From a checkpoint of a small transformer trained on Wikipedia: vocabulary 5343, 623M tokens.
MLP neurons of a small language model. Each row is named by its layer, matrix (down: output weights) and neuron, and shows model dimensions 160-319. Each number is 128 + 32 x the weight over its row's rms, rounded and kept within 0 to 255. Numbers have three digits each.
A block is one neuron, or neurons of one layer that tend to fire together. After each block is what it responds to, as a language model described it from the Wikipedia text at the highest values.

L5.down3:087150091176203076167121163114122174099059116127115080128153162145103144097187134151088088150087127098087143135170129119114130192132116097148133106180125010137143155155118114098085138138155089108190079139083135124091127073094123087137176153084143116129161104157119141177122195088129109113181150145125143151122135135176142136115102118139117204131170069125099109095188139142129126129140111145099114075130192122113110087118143115160091160134074103084128130116128133081095064127173152
L5.down57:168109112079108137121126112117107146146116104133190146097140155122111180174079157079137186136159095170160164146095136131075069088097119225123167149048070201110139095144165131107108070122134184148124131106136124107071184149096121094146110188107134154131060158084066135126069089162118104159065126127073124139183110129091179136198197150112142106137083138117109133146086143152167099206086079152070131123113138159117151172133065099085126097081126139138117152103125139134181168101154122
L5.down171:160136070100127090089123154136156198088070115142086122127154148083155135120114187102086181125122153106103179207112117033079106117147078094141114134075112154149178155076141095117145141146140118114140160162078137121109164140145124133145105154155128130146134176133121107133106160117111107096136106168133137087131123167113083168136193121132103101171124114173121159121102120185141127160094148086161114139124101157153105139085094126113100085171133171133049082116083121126074214091081166
L5.down222:151127076093165094101079123064101097107168147132087099147171096177162128131109188088096191102146187108126173113175100036116121131121136117141106095083140149156183127143127090152157114171142155095122105117156187146110138183163127143170136133175166116150139159162106120077104129152140127110135128160151149132141141141108144117062145160102127090167134172138134140120111128161088091098093106092132154126157121130139144181118106103130159126195128231160090112105126127103132126088160113
L5.down403:147105103142137099134113108130115114119103255097113100060130104127110156129138185147149160158146104113172124234131107002152160143158129104159155143117159106113070200125120104091146131153170125137142192104156145117211105150142098140133105124152160117142169127104120117122134155103095130101126182086135106068132105145108087107138129112160149121120138111172157128099132113158171149198132126137155100078133103189135116111134129107103126114153154129099000122142134255132076137141112135
L5.down454:168106121116111126165102134095160141108101131136145131092118168108166133148113113089133162117125172160166144121108141142133158160102132124104099068156128109101136161132084115085084131145111112093167090118133099113017140076054127111146149157106176128172106156123122112107144118164100112136179118153084137077169119121135108106122139149114128140192138110142128117136140160175154089107113119149108130121115156123139087138128102138086093075115132155183116119115098146142179124122129150
L5.down1191:084158055117133136120165076145104123162113135111103157109141126146130102101080108103127141157120111142138081156156146113084139122176148163061140113092170138151153101133132136165134090083109168161187123175094139112091166131131101134125164115092116141167123149117161137133018082108143066101119099119084114145106148125098175144170185096107141139186084134141127112100151092175112128127067090116086108129081185117126107127122110106126144147105197207164092079053102080133074106104144151
L5.down1263:153106075095131107130140147142098112109178161098163130120167103073163122073183134151147147065181143168176072145151129166145135121104091163093129106127187186148138170107091146112107067173130098070125125115149155143047123189145132110136130105059128129161111100094117159099087157121132150096138122159106091090120118108205110111086142161176128143120096113115132070152132151167140095084132126156116147130138084139160090122127123162024146101176163114149145126142093151125100141172126100
Description: Table first-cell boundary

L4.down1016:204136108140076145149166082162179122151085130146148158111176102112118121155081177114088158163110107152114175134117097124151107124129158179113149181181134207125170134114113113106156111163126159124110148125139145138108151083106093104110123113137148164148138176134117108111089108105125103172095170098075160127132100158108162088150180154104131111116123144149211122126128097209158043149092113144150144147174155142068145180081100057118137157144111110070111170125119128255144142139120103
Description: Structured field separators

L5.down24:092159132140107136081197182135150159162085172130149151141120141096181166124094108160131053090070135094112146122148132104131149197152105134124105164076136077114110128142097163134127105094117122082111117058100114118190192142123118089146110178156082159122138155194129151105128182069104132130165093140110137167169125133112137140081129114163084088145105159123065072127191165072085119108148161131066115111142146157147160059105158094121158126134171146154136145107086152165129134139165105
L5.down211:126153170110148122132158114176084153103062132167165114107129147139138066076080108157108085086133143162131108099133167194086136040096100132123146110094146070135155153139138103105124072089148104158159132128117149125094120152125169167179126118180157112125127103075075073195171127105085160091114114097108101098154114148115141129104108172128137170127149130150083119151182117173084114156075149161071146102170173142151153094160136136087148099090126083097085136107139127085128147130137170
L5.down326:153146179195101118162129162107124135186165138100146107145164145117116144125072129118160125093133049153145088100192154078120148173095191125111115098084127198180121133075095112090160194141129146140165149163114105056136168134090080067131067087120206109128105113115139065142117111164165133113136045121158114175066167188117121107124133124140135142115144109101177158117137100145163160099147116107104114124106110143088101057096150131148158138130071176101145133116132119156146133062114085
L5.down369:136128132158083085185080123151092116085088125132125110087138118109138069096098140160145149142127082120093093099129143085135212116088045108130119099111128111095113076126132206122161111146121138146129113067134146165097149149206154086111130128206124108080187120182085092130161143129140091142104167160155114103115109122151139164154124129095147104159090146123157128095092155129129154116122097131095148156109157167159089118206145070139060183103104127139119149154208100111169197097114101
L5.down568:152136161135072141098114109147107103096135100147098107116162081107092079137097089091107182126111121167180126106154105085148146130131164097165139052108081112100121101129148138126197166126097144149090102065186135129141134160118162072078124118140156105125137142201136154092163139142173112184115169156144115142089176071115156125147119179137071104156121134080127176121104111179117175077183118157168134179175086160140132162090091137162025202150126149176153171107113134126137139086130155
L5.down767:144143092164104151139097149128153146079145077094148140152122098125170049100128140111099151116073143070116162132149160110093120153139075085145155117149165139108106074173119122112152166137105131066092226094179121113162107164134176131151126060132102152116143141132097179139162096113083095166199188182181201139121132092143097097127107140145156099109126099106100114106125098175095138126118106136122182112129102171163168105134108128107132107085165117177170123124214124171126125104056138
L5.down989:142144128126157113131131180155191104127095149098145109096120088115158092127115101133085103165138135165154112136126123115156163129138113102073123113115181157168125150088074155086135043114166138117121127179122124134150169085151093123126142196157132164142183118142180173154081190098135104070145081106103152073112153033163110088086123129113120173193104202180117095102142102110169140124132130166044136106175151119130092190118085110099135175164109149118129163148092095085111149158113132
L5.down1099:113124125136123114091198109148207110078112110174121155110191090053142080080093098108172099117148125170152195067126075156150100157119078145134116168111125112164135102123139105083104107098118112107084127158150195193121178149107142157080124120121104179210153110076088164164134162104159152089117128142131156116130135119177141151150096152127056170135141091149121193128149127092163106133158112094121166168116144110133138110136095118117119153064057150194108123166119174151164100101154162
Description: Score-separating dashes

L4.down751:138132135138164060148107119084129113183089121183085078126111084073109075148091158134094109092205137172139160098184115155140147086105143095152086116130099182139151113086197163137121174165182175168152092086125134113186107098071098097131142119143161172094194135094119134131108094071110108117063155063167148127146180151117154096095153136113125134121172151138097134137142139140182128141138144123145096150116151156119113158098180089130111202157098125105073125127128125150168143096119100
Description: Score-separating dashes

L2.down289:153094152085141129096134170180130124133094119106053121136145126043052143043227121116158115149157119137107159095116165118132145170097097084103101101113150191148075107153171084117117132135098117120154100125133111143125134131134101125125171101154044102120089113109097103153113157133157195167140133137152096147145124100142135161114138153098133191147093159139097156150160157182116079195172127137092152118097111152142150115115211137142145150119173134131117117085122122118168149072075107
L2.down352:073103199157179133174055202092121207104122113077168077149196138147207153149201099239110107094156147115132132096120121136089130170110175111093152118052111096149115127097092152088154140113062095091127094183157148160137154081107146126125111135145115150122153086132179127193155142082141083099168093088179065122171149109132102124109091111116193183136108216135112166128143173166079216144176139140088132146106107109174144155146152124134168114107111130113146104140119147147135137136157116
L2.down508:116169136177090081136088205110154119109116122086105145113094103128157121144143158183156127128119185141102095115143136183139110121100135150191128074131100171174100109128125169111163117163131081113136123076106144178122095140140098092143166128151117092065101108098113033161168140143120089096173183088122153071114170151140077137086137118149151124095091160179111150134134142127070156108161105117128169137119149123108094143067172106138109140087149130118111144151082155158121097107126080
L2.down574:127145155100130111120098134140072097160137131112108203125151155127056140135124140153091118128081101091111119102163150137099098127094176110119113137086115126130142152119124120112081157121050095070118113182133114156140152145076103114160102111231094125137128036103143123185103106173150134102172138154166082131131122086069088082061074165116092193081140199145160102093088173149091139118116143164078128165090113123159142126149138151136174078107128116177129059101202131135181124121102133
L2.down765:175107143120122155106122146139190151123123065137122130086099098120074161124131143122111119077159140122123099101029100106101170157186133104119155073150150164087099135143102152129056144151105101174139154073138152113124129121059089134148075133184104152156133135136111079087156149102149157132105160147173181121171118106138146160132139159168127137167191139133132168142140131214029089109176146149159140169143133142169147166062206085127138103074121120105195061175166138152115136109114098
L2.down881:136148148167154131126166135161071135182115114077091120133150072097108100140143074091141064141090210104154129120102162104124090133146149183143152178154132136126147151148094166158080106185039116088068101096150162158122114182086111142151117091125073110124129144111133102140143128144091152087103106104100144111071076098080116071144158139162109157146125150157177117123147108136117162119140088139122092155086128128147108162138138083164142079089139108135174091101120173113152069129148141
L2.down1027:163176145154151093138117104118092099155111146111136187151107186143083117148189151155066107160132059082101133080104178091109148140131143109116110080105105104133135174091095144119186144175066118057090134184130147157165136182124152115233123108156200134145127061092175144137167142186143154109116132086122132114125119121145109109062138121097088146073122152173142132181168144100052080089072162147057079136132147115150169118184168102133125099120147117162144100089198138089143094092157111
L2.down1062:086125242167153143162050188128133162098094108095167111121142085156228159137146089174062127096172217172190109059137130131127112146095197114109102112062109133167135159068080153119167092134104116092102156140169134142109122100096172141109127138147139198123136052152145149179116154146122142149172146137115084087189149135153102106134146134140166166112134140109104149139139168183096206116153115128102128148094083116164120103155177100087158092141080138149143120164132144142160084140133130
Description: Table header cell separators

L2.down205:116147073144082084089050135160180172107134152119177107149111197160211133198122089131143083120102110128138113151121144109134099145129138115119181165110133129136115133151137091133089143115190139139123101116136167124128168145099126180147130172144125108101092109079109147074137113111123163100122129104099129076189147175072183122171120057138084106092153099122128125100088159075128161138114219099174147129125175080114204139144155084114129130168099139105111198131096132131087134118139098
L2.down255:186158163092148129031126081234165083149106094113093135162141093153079179185136107101142130105166106110104100162135099109138114153156173112096164178141158084183112116128132116112116123156144110110172141087152158178135120135160066142142125118113144150105141109086091120167134137097207162126130173108146093118087129135123183118163106135114121169132164088115132143117134127130094109125144154140108150154159163122113162109145081138178078122164138134099149149195174126102150081116087121
L2.down286:125142149128144065120148140169188146141169140105148115101109098094136162110108143075105147118155142128157085127096104139141122143120092123137124104140132123153103152146184121115014081134098161096108136149064112154124132150100100118148120132141104118150184127090123103080122141128117169134101152181130138140092133144101137064073118140154121145136161119115111098137145199116107072123153160143106103145153148143123136107119155170104075077147101136177110134148133136144141075116088157
L2.down300:165177140124130241191107158134129115146075119104093150152158090160141062115150055109135170102072152149142149115144141097131093156148118091090096150091194110144051139110156143081187155122086125148196168165118119132126099176142085154135144094149156160071108093179080108191153180109170118157124185127145148095126100089129096088091155116109136173148093126145111111093138124154147172144154160090110106067155179151129139096109136133121146177166142139128071169104123078078177090159098151
L2.down755:102107125185116178129126128148122153155138134118122138145161103117153104129141115082152131175082140177129090139109113132076140121150148074094100157125141142182049137129096140074070107129112101161212140151089109129103128072141127090099125171101108130088120102135126149141179123083097116155100114169146086069146119084088183135114128069166064130155148186106158086183139157138148192142158113135149135127180160074168145086162147171084136174173102172089096143159077121152153100201162096
L2.down896:124142105099104168108180111162157115164122129154144147136117141160161170118114133051103107131122139120099098149148132110144116152172083132127102143115120126150115127102146171118125063139134174106063134102096123114108146086071108135156122201120111168095165140191049126104183137165105197181138113161103148147131138170110151135116105095138095117112103102087100110078148170073112098116129183135100154140125100113164175049170178072066118115126131162188142161179110115097170128151092116
L2.down1165:113107079085139140102138079151114170172140098101161125109104115144149120132109105107115153055109132129105134145083126095160141149143177085136143167141131188130108115147186177126136133108103100153119169132138078206130126053117111118185134111083114119105151095128119140164104113135182086157160169148096137089143156161137125143199080071124119133127122145113156110157151151098113175116119113160101092120127088172149148193152158138105127152098121194188138092115155111102155153199130098
L2.down1248:129132204122135155098144174198181111178126106066132124119098171142137148163154123097144081143143152117100117146124116123147096150164117117159163166092137104171106101125121145119162108133140144124093165130122112167109136059115068152169136143148113173071117120183092109146146164076121112170121169168070118138188158119120172163107094122195078148136063133110099092099146093104087106111176130127144111144149123110098220087140167114109142148155110127150152197154123081097123139085063076
Description: Field boundaries in lists